MLP neurons of a small language model. Each row is named by its layer, matrix (down: output weights) and neuron, and shows model dimensions 112-207. Each number is 500 + 25 x the weight over its row's rms, rounded and kept within 0 to 999. Numbers have three digits each. A neuron's up and down rows have the sign that makes its largest values positive.
After each neuron's rows, "fires before" lists the tokens most often just after its 100 highest values on Wikipedia text that the model never trained on. A number after a token or word is its count.

L9.down10:507466480518471514496498451487495461487481518536517460497532528490476472504533473496463536497494502535564464538489477510501504495492471447502488479522512451538532434493496512526496484448541508480494527495505521526537522475532501523520492499500490481558482479507523530526498566514502525551
fires before: " of" 18, "ed" 13, "ing" 8, " and" 6, "s" 5, "ment" 4

L9.down15:476497493527493522494511467527483492490465480482499502485547496466501533493465483466512488462476491483496532534486499479451510492475521471535526495479490522482506509492463481500501502455538477476485515501541460513497487499503511468495477474498506494437536494539510527505500492540518470480
fires before: "es" 20, "ed" 8, "ers" 7, "own" 6, "ail" 5, "a" 4

L9.down621:522506446507504486512524519507506474468516471526469486457531501504518508498497444467522512490481543536516513487479504448456511513521518523510460555453543490494494534488508514471498536529522505462483475506511552462505502469481532484499518520465446463495481493490461498478505533508522488508
fires before: " of" 20, "ic" 16, "s" 5, "icip" 5, " later" 4, "n" 4

L6.down9:505493484500487458466487506523454491512496549510504463472526543495456516494503513530488510537485480486549500517480500510506537514542488468531503502538516468491511450519521530479527522458542570512487478501511521507468488488467463508539524492477480458474501515542414514555490530563479501505
fires before: " " 47, "s" 7, "ut" 6, "ute" 6, "ution" 5

L6.down485:470494457492492497512508492491465479504490493523457475500516453505486508495479517494538491480503520540531460527528500432496495515510465497511521527508495524502494505539529484512546486477574507485469460508548473511497492453535537524519484495502508517440506495492513530509474484508526508492
fires before: "ed" 35, "ement" 12, "e" 7, "ine" 7, "es" 6

L4.down104:528481472471511475501469516501468493531492523527522530499495491504520540500497424514502490486508508511461494531526537496523492548495547488528503505529537515508451480468527528537507494491508521489513507494525504486475521554519472483497471504469465496511502503530495470506470497487518503483
fires before: " " 53, "2" 10, "[" 7, " of" 7, " (" 5, " —" 5

L8.down402:456483435531497479489450531510470536481493517561492510512508489533519509484546495473472497504509458510470498542517497468480484511520519525488483499545459503522466478478560513545506508464492514510510453458498500511460485507513465505452507465486537502513472519490458506500486484498482478506
fires before: "==" 39, "A" 9, "===" 8, "In" 7, "The" 5, "S" 4

L4.down40:468482470544523494486482493447519502529538539506481531504485483487501474538520561482498464488475482535490525486517510454491500508484523463534486515499526536473489511518545452486508475511519468485455552495522516547527522490501517498492525493485511480509506507487480527471448471487553500529
fires before: "==" 32, "===" 10, "|" 8, "In" 6, "A" 6, "M" 5

L4.down186:457513477491491553489486562489481542517462496516516467524532468541531457472503484520522486506506466488455503471482528546504468500499510496515497490478527521483513535517489537473477480522516485474518488471442526491455501517501528486514498502458513514512457481484463484477482516488461513516
fires before: " " 30, "a" 25, " |" 5, ":" 4

L2.down355:475495541523517487445495502487466473487466521485525486475506475507471477488501538467506557496534510504478452529509522498509480518484523506509494489509476490501559510502522502513469501417518501480495490542489485515528564467495557505513523501479525481504513526526502527544509517514507530538
fires before: "==" 31, "===" 18, "=" 8, "A" 6, "The" 4

L9.down577:526465502459461529483494497521457495505522535472538478494472531519495520518504518482486489472456542509532460491509553501498507509501477491506505467442478469493521517497467500480478515469535486448539488492481528482463525490466490528498465525477505506511449437506507494523540524496517487537
fires before: "ed" 30, "er" 12, "ment" 7, "ing" 7, "ement" 6, "ers" 5

L9.down485:523466473488515516505507498455467505491495467510522515443470497495517485472551496495498511488558469499459505492513487455471490486531512473466497482470467508443509532472533488471514549465464511477495460533476479525491478518500529495503503495476488517515477488488470488505471552495495469525
fires before: "," 14, "." 12, " in" 8, " of" 8, " and" 5, " (" 5

L2.down605:457535460475531467486504520516515519507455532509536495499477496488484510471500497471524486539455500508485484484488560528505476466481526506519504486525518531503457489447464533476500451471498514506526471492538500491523496514522517488519507511481506491507503472481482489521508483505442511514
fires before: "==" 18, "===" 15, "The" 7, "S" 6, "A" 5, "ird" 5

L4.down223:552501484497455517484499509528478514527459510510489473491515508515505493460497487485489489519512509505481525521512520453464519508520442504528502491460516467503496456497485508461458504456511492527505481505506518483498534464503472455535473512468456479502504535528474499507502518498489525501
fires before: " " 49, " –" 5, "t" 4, "s" 4, "\n" 4

L8.down215:511456523504565486452435488505537499534519521516518498507526493525509474478493528473483438518510461533475485472500524510538491523528489505504480529546471487490493506490477484516549457484520478452514508542492555538480527501531477520509485490472523501479543497511450535538500485511499513508
fires before: "==" 35, "In" 8, " Mar" 6, "A" 6, "S" 6, "===" 6

L2.down574:499498509493445495520476540522508503491484520499554468514504460519477453513442488526484503450503515505499568538459512513539517485481499495525520530456496536526495494512488499460507498472494511509520522481489503493496468517484490488521511501526476542480537488529490464526493512524457469526
fires before: " The" 14, " It" 12, " In" 9, " \"" 6, " M" 5, " This" 4

L9.down442:474538525497513518509486509473532522513508518426555534478505501474499518497511525520504511485473491531496478542506514501465496505507536493509534473446526532522507524484513504487492573528454483498520499478481540487541501455476469533500494495516471475492514526436495494484484497476502454459
fires before: ":" 30, " mi" 6, "\n" 6, " (" 6, " D" 4

L8.down358:472489479498460521506493474489499495496493492512534549484457535501460451486506458497483439493485606497529449479506490454510527516485444498448510515511502483522503492530492499504475500466515474480494477470533463546467491515487486496515478477508516512525504464498493452532476523493514493485
fires before: "ed" 39, "ing" 20, "ance" 7, "ment" 7

L9.down69:464488504514493485500535528469493525526434484521474509548500510484486494531538496506479484465501517511504501459465534508463522524530498519498497494497498499473515512505493520484478507506514495516511491516501529490480526475491490510473500509472489510478483498485459472471534491504482506508
fires before: " to" 44, " for" 8, "," 4

L4.down134:451498478421557481494546485486465499541507496513502426445453515469478465514498503472561531482478511530478518509556534546477505518492498489515487478522480472513508498498474553469480492481473522495492511510490519468454503456495535521464485503492559466498466475480488516521495499505490523508
fires before: "|" 15, "-" 14, "===" 10, "The" 9, "==\n" 8, "In" 7

L6.down365:499480544489481490531552477433456488494512510483464468491470533533448498473481519553516518505522521476511446515490509499521542505494539490499565483505458503509513495500506525522497454491537513501461532488486523496472508465495509481483462526495490484519509523507495535533503482513490524508
fires before: "==" 23, "===" 9, "In" 7, "A" 7, "The" 6, "S" 4

L4.down228:501527494517511492516430515524474466522524445505504512490525516497504506478475517501499493548503478522456514516459522523568489504484524495532493494548536502491495468506517504492496541487514516460513501503528527494523455494462522541511540499545495527475502472515478486524488534469488462480
fires before: "==" 21, " It" 11, " The" 10, "a" 7, "is" 4

L5.down175:465502453503476509532519507504478528482534526491509451537491521494474559463471521490512538499509497512527456503522487469511502506494513512450496521477486541512455527499485491487529453492518477533521475511487533516515491505482526458504491488523496498529523528500481488530499473511504511490
fires before: " The" 17, " In" 14, " He" 10, " She" 5, " As" 4

L4.down599:502471507559473522501519532467511511488518536548533522486465500489524557513475502508499441523492518476537522528499538490530512469478481493535508494477513470459542505497524468466527495450483474490528513496501529466553517483493481513542489531515520508464455494527489537471494509517453493496
fires before: "s" 15, "ed" 10, "ing" 10, " of" 6, " up" 5, "it" 4

L9.down198:497503479502491494503468505489530497511485516465495510503511465490461484516500467461463493476493528500518512470507499568479503520461474557490475458495452493477486503505491527488473549519502507494487484504517485481526475493473512501531489523490490540466564549528445486518541558513456496490
fires before: " |" 14, " in" 9, " and" 9, " (" 7, " is" 6, " was" 5

L4.down476:471499474534555492490509515527522478547532498533506459498501507508534555489511525524515434542513474525501498500497495433506529508480457477538499485493508525488511523523495514514507494483512513509489519511518500467489505466512526515535482513449501514499488522464512467464466494487535497483
fires before: "-" 26, " of" 11, "ent" 10, "ries" 6, "y" 5, "our" 5

L9.down178:534500486475506470479480510514515492491494517520501487497469462501505499502497498472475507505502530530502495537514512470454496498539515480479516460510502490554510516537507474491546501491521510525478474495482516507533505478515501504482492497503515523508536500476445485479481444463594504466
fires before: " on" 16, "ing" 13, "ong" 12, "ate" 5, "ie" 5, "ed" 5

L2.down211:513521488480505503494499502506516526497500512491494471451441533529514527494477479507498512466589518524533420507491503535487525498478452496535526448518495473448462469530537498496534469513514485520531498525487492506463523491514508533511475485531505514494500481486487473500484476479531481490
fires before: " of" 18, "ing" 16, "ed" 13, " to" 10, "s" 9, "ually" 5

L2.down569:463488467538482498469492524473514539450496537473506499506505465488484531494452489516485502498503514501521509478482506516498458514485489505506505506475472480516486504475507479492502473458547502505491503505474482485506483543457514465494539472508425508516492518495452491515504473519504493518
fires before: " The" 33, " It" 9, " In" 5, " She" 4

L8.down194:478528508540510470488464526479474505512505467459480505515520513508496517504512500505496485483515530471508492493527469485486540466497514508540540488520509478523508499488431554479516489476492462492488505475510491487493494471476520506500453479528486490467488489458465529526496517472474517507
fires before: "as" 21, "an" 10, "a" 9, "0" 6, " U" 5, "g" 5

L6.down386:495463499484505493490476434509504518481559508480494490497460528488495513482437504490495496493499556552506494504471549494502507463493468528466496478523462524503520501503502515513491488475485523445512528505515472554512529506462521476502472508453488499500502500509485529453494459490491501499
fires before: "ated" 13, "es" 11, "en" 8, "ed" 7, "ing" 6, "er" 6

L6.down154:506476475471516524472497507506511517530510499486481523547490491516459491469496498506491479528543485508495499514481522527471503481505525514480461496514505499518492476462547521445539491453536489480507451492516553525496481473483452498504464483475464495515465463527544502477520471512494523517
fires before: "20" 29, "19" 19, "us" 7

L6.down593:551509506473484495461481520543525564536507501528529481494554463491478464536497563441539494486553499512537489545526473521493519521462517495460533528495493501468514522512514511530493487505510498461565502473520494500528487502522483521503514507500452535483511468543489494465490525519465515501
fires before: " " 24, " |" 16, "u" 6, "l" 5, "\n" 5, " (" 5

L9.down613:481455482519507493495441533465517487487437513520480495484525486479482534463484508530466474489474501456499494513553487480531510514500514529548511506542492512469493474541502505467481477451507476561528484499518564489487550508506522497482483512543513478486484475547445481516497475480499480503
fires before: " of" 21, "n" 10, "ic" 8, "ary" 7, "s" 6, "e" 6

L6.down127:488476534517480453524498489500500490500487468538468516537555512450504490495477534508502515474473486477556493482473498514520513460498482525511497534531464520495464499492471508531509528516492517581494486477519510486545523502473495506463490480500502550484499493519482522514520494467495485538
fires before: "s" 14, "ing" 12, "ary" 11, "ities" 5, "ated" 4, "ters" 4

L9.down115:448509525458486499523493525474495515549505513523473487496535494488500513549520487481588527464556499516481488495503494502461471486499475470501475500503485534504477555507499482473482513486472515502523485520516483479432469522487518466499493517466527510515516535518450509495507540525511486523
fires before: " |" 16, "," 15, "." 10, " (" 10, " " 6

L9.down53:504516530480502455494518491474454494509563500475496489471460524488512505492490472480504543486481560561496506478487529471500533484527489506504530539493483510528531525457555512485500469493535497517473485502511507513465448521459518481503490498524455444461459486539465432521517498537513511523
fires before: "ation" 23, "ations" 14, "ated" 14, "ating" 6

L2.down295:496502482495484459481522485479481516514482496504524438521482479535507489552498467484528503478499457474552492558527501536456488477482487534513501514487516539486539487522455532492535521473533506513494556489457527503499498486525483496476505514511505485495502474481499544497518512474535462520
fires before: "el" 13, "in" 11, "our" 8, "r" 6, "s" 6, " of" 6

L8.down694:498463493461481440522529535524515486522511477518524506446479550454502508495506479463502512507481534564517497495494517450501536476520511517499504545490498480497509491477516502503484503500512524494465506460541488491527512506489537536514487517543512484544533482500528493514495522498528496517
fires before: "ated" 13, "ent" 13, "ate" 13, "ation" 9, "ia" 6

L2.down351:503505497487499489504487485518524511482499499527503480501502571512543480520462505530495508521472470539530498481507484511491511491509531509442502548498516465519490528534475498512504512500525509529517475488494526510468539478507500492505506466520558510452478505494460444516469526523518523507
fires before: "|" 38, "ers" 10, "er" 10, "ing" 8, "s" 6

L8.down556:503507517497503506499489443490429518509517501477553530481513501494478499495461483459510453493521450527492485506479488510531497483447512500504503546504488478482519487473547514430456530530480499475477511508511505530523506506468502492532511502523521486489506506469515489493514517507499480515
fires before: " was" 15, " is" 14, "ament" 10, " were" 8, "hy" 5

L2.down640:518491498487457523535461451496495526453467547509515475534489488478498502472497534477481543494472471522515521522499485504467515494519530485498475500500495490512479499499483471486527516530465497505529532471461495473500480508537509505515459479496509512505507479507495502498494505497491519528
fires before: "|" 16, "ri" 12, "ed" 10, " to" 9, "m" 7, "r" 5

L9.down484:553462512470515500517473527498530493486476505476500475495521484508483489538496511479473530553496468497520521483508513515474476507500506526488520518463489475539503486473531529487448510521498513537487548511519516487556483518439500489493493461542470488482536515532493477499523536535490478549
fires before: " of" 41, "," 8, "." 8, " and" 6, " in" 5

L6.down123:474515464514537479529499511550546495530551525493483490507494522503480537530497530487513486526503493533521456494464501510480466490450524489507499485507465503516522450537481506473506538550496506492494525456544507519500440511465543485532525536455491502523527468522485479518449483474508476497
fires before: "ed" 22, "ions" 9, "or" 9, "s" 8, "ing" 6, "ment" 4

L2.down29:527511484509492533491523508492524528471510511506492470447492522512509478528521506540481523527525515515482507543507522440472509463470509491503507492523529459429473527506524483504508441485503524475591497491503484462490497498481531450506494477449496505476499479520452445499477509492522516512
fires before: " " 27, " |" 27, ";" 7, " was" 5, " is" 5, "." 4

L5.down2:531471548462542512507501566531505508485524495445542540496473498523497495515487493515512508486489506531518522509493444507514509490484500530473475490458503549518493465488510469516479502513511498481520527473452520536560513518513477497484467464531482503511505478497507517533501521469497502532
fires before: "p" 12, "ot" 12, "a" 11, "m" 7, "ber" 6, "et" 6

L5.down440:499480513508551485550461480428510470488501501528510503503493508516521506476488492530501478515533520424498461511497508503454504514515466488534514493492456494503487536524478480501473480528535502489470514507497518498497506531457510521516530511446528523509519515496507484495540512544509535476
fires before: " " 39, "ect" 8, " +" 4

L9.down426:517541501516540499471495515474502490490548513467542512531485518484505504539522453466527566481444490520496465528490513448508458512471501473506527496512544452499510439485499538508471496537485486497510497499527486481473465502511496523510479542483471524541494531524487515511456501533486460472
fires before: "ad" 24, "ke" 10, "wn" 10, "ther" 6, "ing" 6, "s" 4

L5.down621:550464521534533559486512500500527476501539485464517486467460540506495499488526480529535510497497501515518462457527506489476515491516487524467535500435455522452488508462519512522477509509513500502481471480465511503477510474473477460471522490512521451449497500467502521498423488543532467521
fires before: ":" 29, " " 13, "ite" 9, " a" 9, " mi" 5, " an" 4

L2.down454:484517515504478479520504545527495513476526485491484510503510484518512506531519472495490507502492473484540570496535517446508482499487521504536516469472516481488503506533491510462499511508464544487521486472505514482491508496481531511469506523477535491487503515529522478474529501516497486509
fires before: " of" 27, "ic" 14, "artment" 12, "icip" 8, "s" 7

L2.down410:454516534498517535524490515487517504500501555533517491477461517499542536465536502492495525520497495504468495515469492539487518513479530516514495530530453470504475535519506473506487499502486486474455522496507476511485495532470541478503481465487494493481497504491514498508502508497534511498
fires before: "ail" 11, "ers" 9, "oci" 8, "ial" 8, "ists" 8, "ist" 7

L4.down539:484474425500530492481486542541511496490476513524469530485505499485500488493471515520473517463492529507506514489492507496482514492496494438516487524524512474509522521482515516537486519511527513481517534484452489469545518521495512478501463516525495455468481468494499524459511494567542489476
fires before: " |" 36, " |\n" 29, " of" 11, "\n" 4

L8.down539:463443510444493486490533532472515498501527449461491502462503527541514473510531509499540530490534523546503467458492524500505495527534457499475471565529447500458492493505527474496525447498483461488486476483513501522461505501492499496496502459493499494479452515540526536490462532504533475520
fires before: "==" 32, "The" 8, "In" 8, "===" 8, "A" 7, "S" 5

L9.down413:487520485505523528511493519484497513496453503495490482487478496489511481467498483548516490463480477519498497450492460537511505471493497481462530480521483459534477442520520552548481504480502497493488502505531479527513472516514522504526428471511454498492489493515469525469479498487468475493
fires before: "ct" 24, "g" 21, "ction" 17, "ated" 5, "r" 5

L8.down298:513456488511517480496494510446518504496498484541491480509492544499466524476501498527556517487520522477511508534502545482493487501552458508472491485517491506531464462500485509483522490505503486476499518540495540521492486483545520478455507469515532467449491496448499489494496481500493481515
fires before: "ter" 16, "ents" 13, "ent" 8, "ce" 8, "ters" 8

L9.down366:507527516462493490474491511529474472497487533499443515500505475532497504476521495490474487486514505502500519503492508489479472494523489462445516501488453522472552535479460532517510441527527494505527493540473469468460512573507500489527501515452493512473507540466480531486461553502483490451
fires before: "," 21, "." 18, " and" 7, " in" 5

L9.down230:506537515493483461547513450495521507491495505453474475471479488536529518492490522516451491525477519501516507491514526476566521495509479515503542456494543511495449510481484512482481493449523526557514514519523497483519468459470493487454506531543537453515494499528511508488516498471505524534
fires before: "=" 33, "S" 8, "P" 7, ":" 6, "A" 5, "C" 5

L9.down652:521504525524437461452532521503488536520483503493522542514521507516425477507497534522529505520453529511520501478546544467517491529491481476466508529468520505501508538506541521525490500535482480508516482521481527477472504448470491484517547511507479517512496503497479478526465511501544446521
fires before: "oy" 11, "aced" 11, "ace" 9, "ann" 8, "at" 8, "ay" 8

L5.down365:532505512511472459482536514480496530565528511476525516456437490480489479512453456472482445507457521526512489511495478508497461566497546492503531523492543528473540486479566518516512481527470479506511462493504495484483511449492520483500526495484488480505521506519538473501489504537515511509
fires before: "ish" 16, "ished" 12, "anc" 12, "it" 6, "ed" 6

L9.down359:527558522444512507512471518488468539504442442477479490495499438490514493527511497444516542517553490465499510474500507481492477509534484489518496502508487436528520551464530545475475509459485505461487500457495509478509490481479475509533496504496508499450497508486487520485476513507506493567
fires before: "." 25, "," 13, ")\n" 7, " (" 6, "\n\n" 5

L2.down329:527491499502484521510505536529511497517476516478519523475523482484469503496492517523519542496542558461483505540546435503522481439485519513484548516542506491489540526539486523491519511478470484506479487509519481481467496498470532525524486492478515486491523496528490502459546480471471517503
fires before: " " 27, "|" 14, "-" 11

L2.down481:499528521540479491506507531490509542513531443482457482479424526519541483455469490519497513532486491520486487491516490537497495539498491533509546498505474501471535510508511517515472522497528494495516515469504519491528490512513538474472536472546541518505506491507501468493459451484540458462
fires before: "ished" 13, "anc" 12, "old" 10, "ish" 9, "ed" 7

L4.down310:486519484508540531529486509534486500508487467486519505509506483456495503502447519536505520493492484520473488441483470548539454477510476500494525503526498492479504507516501410510520457473478513519525455484518522482489530530507486481495476521490486514542491508520547544487451506531499487505
fires before: "ct" 26, "ction" 16, "g" 5, "]" 4, "k" 4

L4.down133:497488504524528505489496530483542564521521503503481503486547514493504534499480485500509476508524516501492531489454538537527497478507542484430529496506504509506549487496482474493490461480518475490545480512510527484477511528500454498470475508478537476512467493480556451542509520527531469490
fires before: "20" 23, "19" 22, "23" 4, "22" 4

L5.down364:496512467493466492511467470532436504506516515472489532510450524535453495504502530451502533465526512465510505483528510504537524511477468483481540486452464506491485482538501496507479491455510508462511492510516543514457521489474502520479450534508508492514476511478484526516523515533528480507
fires before: "ed" 14, "ts" 11, "ing" 9, "ly" 7, "ement" 6, "em" 6

L8.down263:493514482457488501497498497493537534523499484493485478477490472527502509466518478515490514506538526494495501469499522471497522482530452506460477492531476507517492482514420524479504480499550475466422511479458522519453500485537484527509495478468492488498479524501506527513512478491485468479
fires before: "==" 29, "===" 12, "The" 9, "A" 6, "In" 6, "S" 5

L9.down28:487481445475547519503512522481486494518487480522461528523499448504537485516486469486461484489525514507486450526501506488496468525507470517509536512486499487492489523483528505474515474533496522475520503487506474439506487520486531516550501532467471453513528510475462478526510491541508533534
fires before: " " 59

L6.down91:472494483493539517512484531498525480510525538506496536449518494490472496478535529490464478475474464505511506482510537485503511506516506508533511545501461478460522482512497508512476500537480501583538510505494493491537534563493535522488519476491497492489488503485533502477574513458493517459
fires before: "ital" 20, "ail" 11, "ic" 7, "ect" 6, "ist" 6, "ment" 5

L6.down623:517475503482475501504476520456497463490540515505483468520478507482507486484510556471534497506497481479540451530477488482530468468496471509482522490560505497530481528491519444512491547451512532509530491534537555517529548488483508506481470523528519491485530490521504509564500503534543489494
fires before: "==\n" 17, "ed" 13, "u" 8, "\n" 6, "s" 5, "ing" 5

L9.down376:517548517490506519514501527497510484525495483533524534485480477474508455493516490476466525504518480500533480495511500529510442527512492468489492481448534464479469518468487526484461514473499462498516487517476530446516492473495559478483546491512512484533486492536464536500465548470508554546
fires before: " the" 42, "G" 5, "The" 4

L4.down694:487504425532506458520529524466514473513524517502486488510519516497518499471515485510523486498507502462483498468477536467481484494518458526449505512478541523496519492469508510477472531532512502483469484509514521506500531485523561475510482500489499533501489495511498496482506520469497448492
fires before: " as" 24, " for" 14, " in" 13

L9.down113:462473477475488507533453456512515467476504530469520522492497512525482516540508452520499479509526499523507480506494528461483496531486496526502484506519468512518521511531491517498506519509542489514465515479498529492486513567520515498546505508493439454517490534494465479487465487456516487487
fires before: "ive" 12, "ion" 12, "ed" 11, "or" 8, "ions" 7, "s" 6

L2.down311:453528511518522494537501516497516559493495497519509502477466474506509489479534514459511449481540501544534507485539510501507500477496463506505488554531490478469475539495519484510473485495512515477480496471491492484475483498493545508490537512448510480496488498532485492509472509474538513473
fires before: "-" 26, "|" 25, "20" 8, "S" 6, "T" 4

L8.down41:487501503502513513486490523527485521496455481497501495477502478505476494501502486490478537519509523525531478473490548495502492505552449519501528470444495474457511503499515496500497498499511511457531468523521515519512461490533470504509552500480497496466482468481502462543497537545510501535
fires before: " to" 23, " that" 22, " by" 5, " the" 5

L8.down581:517504453502503500483479487501511526533469522504468473514505479511486459507541493487494487515485469467564504493472497498543509471538542482531508484500516517468507490512510537492507418488468510481490550497517503518474537504536526438455542559455492504521520532468518526537472496490471483454
fires before: "==" 24, "20" 13, "The" 11, "19" 6, "A" 6, "===" 6

L8.down355:500492508505497526467470503511500495500481518507472513500486511509489505511490496515513508485501483504527507498442466526477510496554530499507468460464477478512484501517511446499477565547538527514470497516503471514484477513493475538481491525527521497488521497488460520417516466509521539517
fires before: " to" 24, " on" 9, " with" 7, "ed" 7, " for" 5, "ing" 5

L4.down188:512492496508538530489465517483500505518537506455541509456523481516494502457513528521531507498543505476477510497497525504463481473508515552449509495497488535455494556508507510487515516449511475472486530525474530487493489511487558499497471505469497484500450473485452552493470490471494517477
fires before: " " 31, " |" 9, "H" 9, " Lab" 6, "S" 6, "====" 4

L2.down466:476458485528535503473520535520486513536492567489504566502488506492539514555494511525479499479487509513494531489470501502506496490497508492492536486542489494432483498472538479487458542460525489495508535511478482486484512507482473520499517510541466524484470481502518516485474554562520509499
fires before: " |\n" 28, " |" 17, "\n" 9, " of" 9

L2.down253:451500488473480503494503513504518505481478515522482514487541464494496468487532488439492479514482518482499506467496502523487467509480505522507488483526495473509493508498473492521499480506471477485498474468494496500508528492481483531464459490489510467444508498507476526514475530516492538518
fires before: " " 27, "-" 18, "==" 7, "===" 4, "S" 4

L5.down609:503500516489509461489530478457488520463502526510489523567512466507518453512509472519500545492501537469478519473521503487531488479478507511494491475517486538488529516483490500481479427461496486449523527499486502528500528481488543505491483471513491489539536492512490491522475493503509467475
fires before: "ished" 12, "anc" 12, "ish" 9, "he" 9, " of" 8, "et" 5

L4.down387:522497469506535475488498519497539505496464525525456524513500470540505457504512549504506487504500537522527492469528488492526466478496445544499521507524488496512511545490516472502507497508459449468449498501481530483498507490522471470494500509465518518506506460551472506450495495506535492484
fires before: "=" 18, "==" 13, "-" 9, "S" 7, "===" 7

L2.down234:448526489521525515497543522530492540498499502469507520521518478483511479499530484515464491484480504498494532448546506510528454501453461489485519510517470480513519477553529483510510471486483507499522493511477496464522506502517470502516563500490494513519495509478502547469471484499488523492
fires before: "ct" 27, "ction" 16, "=" 10, "g" 5, "]" 4

L4.down255:436473485489481510509512482487482551529517457531457476492513452519479484472501501573502516458465475488473453548523515525516547527498556495510501543499489520485539500523539522521506501522493518450519503477508509504469477507474539497485498473513506482525534475532502484534465478479511504515
fires before: "anc" 12, "ish" 12, "ished" 11, "ican" 10, "b" 6, "is" 6

L4.down337:508480531464461502463530512507485532542450498525483540497516509513439495544517505508449470466470468532474492528539565492511449498516507493521503519524484447533486458496524487496435456516491491487505490505464507488484506529498508494469511500506483529515490514466470471508467483515522527591
fires before: "aced" 10, "ace" 10, "at" 9, "ann" 8, "an" 8, "ac" 7

L2.down303:511475508496539513467479497487489508474523509503517483527516451475507463517487512481525517503516516530497469491520471486532470519490497523513503511512493513492460542499528508515461532458473463449491541472507458490501535472517518507446444476497492559509536543510470496491485495477525482512
fires before: "-" 34, "|" 18, "B" 7, "The" 6

L4.down172:495505534486487484537502522534493539491512497488505513484468491529540479502502491481448496525510495548524510470520471481498472502499513526509465488504501516456475508520482489486467498497512535464483490454531465494491479487515530491478517491453478508477466505543494461508514526493507502504
fires before: "-" 95, " " 5

L2.down595:486507514475487465531500491498482503514508496485502532455500513550507456479493492539468510487499491495533480502483467511513530518547464474514498479498505479505460489527479491473503482476516453513503476509496503535528464503477525499482508479511525468459479536483504509515462461467421482489
fires before: "ed" 10, "ition" 10, " on" 8, "ation" 8, "ress" 8, "ing" 7

L6.down370:535478481516475467481517527486535512474542521484545518494477474501456517493485472470495492487476506501535525528529524525489489517488439501486506463519493484520468471507519445485516475525515500488464512515532520451446480495505530513457473468483483494485490507460489529485489496522448520463
fires before: "ister" 16, "ent" 11, "ing" 8, "ents" 8, "or" 6, "ued" 6

L9.down52:478510514515522493469492503528500499443534522475526504503498517525475464481512487531536443528502535493533500495508517454493501510510487500568487513474513481522475544482478492498478481498507502535525521504528506518498471502485518485500500528506496454492499475525513500522481531475491507534
fires before: "ed" 42, "ing" 11, "ent" 6, "ition" 4, "ress" 4

L8.down243:508436521491515495488514516493484478522482536483506448470477521502477510542493460486498524493491510510521504499471510511479551484475456529459561526484499487485484479495537463532506478481498486513507490466499496501532442530495530477513486494496527477453457480555482496478529459526517491491
fires before: "ation" 19, "ration" 10, "ated" 9, "ations" 7, "at" 7, "ical" 7

L6.down98:469463453505500505537524502519500503508557522481525541493526509503470502512450486478489484498560538461511464543508527445508593536506478506485506473533506533514510477502482431479468493440486450501477490490479512439486525452493509526489517482486496491508516515493493498494460485461519491533
fires before: "ed" 27, "s" 9, "ing" 9, "ific" 7, "ion" 6

L5.down518:495542504476523470504495544470523529519501515506490481524471450487491475520505519470508479497541494552509493487525506545515469496488496472494512507460515501506466534504504479501463497510491467457512474448517429507478517515499526474478485488462469526503483507512498501459481501502535498504
fires before: "|---|---|---|---" 18, "-" 18, "|" 15, "20" 7, "S" 6, "===" 5

L2.down37:504433479533529530488530524520468493477486493504523492534562467441521488484487499480535546490497505488499424488481483517503460487503528515463525475502471455496481488500504513521480477466499496553509519504497496481525521503521482473516515494471513466505536512472523500501504503532506493486
fires before: "-" 22, " been" 14, "|" 11, " also" 5, "S" 4

L2.down506:489556469475456492484504495470428491537486518483493556458473495479553512503514488492503506473467538455512474507464497538485517545547485483490472479495488499470486470464510572523462544501515514501479476497489471491497530514514513541457515471522528501536463492508522505502496510428489476447
fires before: " " 49, " of" 8, "et" 7, " (" 5

L2.down586:499500491519469498498494499532499469491465508498493519467483544521529502515535475527493496515505515484529501527498500499498482508476478505462493482503479545466474521420531512501498462486481521498480541530509522497461534542493559511527505526442542449536482539495489472468504488509508484503
fires before: "-" 34, "|" 11, "ious" 8, "." 7, "ent" 6, "s" 5

L9.down457:481535522455558464535484572476527522474528531503509543479460531491461542500554505468466498522492519494498502475481512508495467514486472528451484506472455501513509475487533512482487471518511491495511496510483510471498539541484537495518475564517497503514528508554498504507516518526532453497
fires before: "," 26, "." 13, " and" 5, ".\n\n" 4, "\n" 4

L4.down460:497496494509497491520507467508524485538468486534489514538519493506543489514504521501472499516482498445520504516530534494488512487475488501512509517515517528503481497546516508469491526521493502509459504543436504508467514526513474495503520516486530485505526525478541513505499513521501460498
fires before: " of" 22, "ic" 16, "y" 11, "s" 6, "icip" 5